Weights of a small transformer language model: MLP 384 SwiGLU.
MLP neurons of a small language model. Each row is named by its layer, matrix (gate and up: input weights) and neuron, and shows model dimensions 80-175. Each number is 128 + 24 x the weight over its row's rms, rounded and kept within 0 to 255. Numbers have three digits each. A neuron's up and down rows have the sign that makes its largest values positive.
After each neuron's rows, "fires after" lists the tokens most often just before its 100 highest values on Wikipedia text that the model never trained on. A number after a token or word is its count.

L2.gate354:126158150137099101116117136135152136134135108159136129167113140134136092167141104130116114123168168082170116134137098079093153146102136136120130117158147086151128141155128116082161105144165117149107094127159133157121137135176137103112153129157114117107095146129114124140102105122143106127
L2.up354:151129137112122116144131170113121110137162080128203160123148175114133128119116108140101123135136147109145102132135083104128126122155090148111108154164131119190160100129132123127149143096144106122132062128145107115128128138173157133113158117144136127138114119154128111123136111092115158126
fires after: "1" 24, "2" 16, "7" 12, "8" 11, "0" 7, "3" 7

L7.gate164:168145120161133136105145135108173138133101134133174127114138118177118166132105157131122082106120114125097104158082166120146117137156111159121144146183144122128097158085127149107105129117130125125122100094132159116186156123116104127129166112152149131105085127078105113109104134117084138123
L7.up164:154131115092128135101113148140148134139129087171105108152151107105117134135114141158149133105106108119125115151059113123149121134090098143118128091181106158175134154100128141114141133107139118117102117090155168094149091136104095143131123155136118147128118151118137118134141145145120133119
fires after: " S" 19, "s" 16, " s" 13, " p" 10, "os" 7

L9.gate381:094124173140115119106177119096119146151071158133166128169115088187091137122147136140135098137146135080138135120166115147134128160133155132088147139154106094123112148097128140124148091148123099092112148087146084119129121092151134091143117127123107121144110155099104138077154131164116136172
L9.up381:145161171099169170168153159146110115135139100144154155123099135124159138122107137123110112112113105115148108170153130138139121123140127120161150122144138093178116120105070121134173173125103105092142123131074143123152128173113126160096136146106129141133180178152153124132140130103164115140
fires after: "1" 53, "2" 10, "9" 8, "8" 8, " (" 5, "un" 4

L7.gate244:113125147130155134129153141145157159131102148111115121114105118144112103170134150103139100094178109114124166110140137151110094113146159151135105104136112122113133143127138138135137113087123126112141147106148098166124119109112107108155144131134112103070128112066142147127116121162079090082
L7.up244:124152154166134135127146123155166149154100125141114132150121124108134088166148139092145128101174080089125132122119159136110127103135152141183115108126108089118145137128113108139164145153119136126105165121152111138115158125097115147096087074113152122104079127059137141142116185128143106110
fires after: " L" 39, " S" 19, " s" 13, " l" 6, " T" 4

L7.gate104:093134158125126085154115120095126165109122119122133172080119123146164160147091105082168069142125177156091159111152106133140122142155171089125165131153137120125144111089136139139118129137169102149122158146167130123144147161073138138151113165109131119103142095112131113124140095115157141098
L7.up104:138146147087109149149132164095150124144079103151159154119122146081137173136137119129148093146133121111109138134114152117144124088119139105120125162123102128176148113133127133122133103118133084160102128190133128147130124124091140093125125157116145121121130135141114116123078136099160217107
fires after: "p" 19, "ro" 11, "re" 7, " pre" 6, "c" 5, "eb" 5

L8.gate374:101120149160174152105141144167148123129143128127146163122125132180103122119136120140125179083099164122127137118128096129106122163149112162093119139111142117123150164130109108127178134107134122080114144096130152116161112121150123076116105139126145169104121143131163162121104097157106126136
L8.up374:120124093187114087108103088141158121153139162142161135159112156171169103101135159152152199123074109139158101143126096114083141145104103138139113151090135134123131157147133110112122136158096092123105113105141103124148148101158122117159104129144153100109148109084144134143102157183125124164
fires after: " m" 16, " M" 14, " p" 10, " h" 9, "p" 8

L7.gate380:125093137140135162130113122140132124103146125109131120139108119144126120156128192094099144094160137109059124144115126116109114122204119124083145128156171086122148153112134148158106107144139122129150137079146109124134087071123106132101159103148120117103121105124114146133134108139100116129
L7.up380:160108143145136125116136141144108145112179112144138119157130121184188104130140192100139101115153112080080103125109100135136136125163085144107175137112122079120167110097140182114137111143111079173123090113152106081098124108106112161125141101129151113126148113130103122109100130137147152117
fires after: " S" 25, " s" 18, " ext" 8, "S" 7, " cont" 7, " res" 5

L6.gate330:116124115106146110117136117086159145106110122125135138128118155119106110149138115097155121147107132126129140140136137148109148116108118132137143093131117184103140149161122124159099112105132105125165121159144118165156122129152131116129157124178122128102123048114157149151172075100111178119
L6.up330:167129145137139095181147174124135139126146126131145143117133130126098102134118124115138151178108137149135127149152103108091147110157107133125120109116124116154155166163127126127138100118129098160113119126140113142137100146109128119138118109124160109159153097139125101125135092127154154159
fires after: " c" 26, " w" 15, "er" 8, " f" 7, "ec" 5

L2.gate276:138153114137128126127184108139130139127134122135129181162134126146130098083132109170130136123123123127122096123150117158132167173144152116127125120120158148128086189161159125117190127125128116115150156106145094120111106130118090108064174134147136126137106162113139138106177096141128119099
L2.up276:130122153158160145152140151103115089158125127139162119136148135103120093110151127105111143144099133123102113117123127096143141187119096147123115161133090100138138131079134144130127123100105157155114097103129078135152121146137152136133123117134158106105173114175136118135113110149090135128
fires after: "1" 58, "8" 15, "3" 14, "7" 10

L7.gate255:135164133102158096139126104140177162143146133153080108113107124158137131146131088123112143137146178160119123135144129099171104100148146136102197142166127128107152128135148115150082135171119155146124147140147147161132095135082139122140101103102093118133094146090146121122160113113118118132
L7.up255:111084144134124159103109171121090160151167084146114126102128106087138136157062147135117092144102116122113105108129132146121099095144099084114146151130120090162176107123171133114138132176117117068104126138138164111110139121110130138093086125160169103094135110132106084132168113132130124140
fires after: " w" 22, " pre" 12, " De" 10, "ro" 8

L7.gate109:158094113166139126140151142138133114127115123079117109135111133173144127100070151140163128104128123140145150109103160130137086145125142124141107130148150146121100120071163137144116112108126124147108126113150128146163149095114131127111141120164171109085141126138161140120126107105068125151
L7.up109:139100104134113160136124130140159138133171109145143139150091112194085094162104165129133134101112106129059100149143148112141128127138123122119144138134104113117120103097131187129138120114122139164090116118141132147130163176101110162138143144085123118153138144125126117128146100113139090126
fires after: " S" 38, " s" 26, " m" 5, "os" 5, "-s" 4

L7.gate322:132122132119168145129130131169125095108128186142092142146120090155145135169108125067101150090150107096128144125148134105099110143092106112115159115125127114112120107175135149178143124138136146110119159118145170143166172139124116133109067091131159167057153129124149205139088157151118102135
L7.up322:143136140157130131124127149136146116145120096159131138196144110135134144105111167122083124094139142106095156163163130129108133155139087133130121126113111104140107113165120165171144158124096110142144133105118106144119142122154108119055144132131114127172158097114144123115137114132124077150
fires after: "M" 20, "m" 16, " m" 13, " M" 13, " b" 6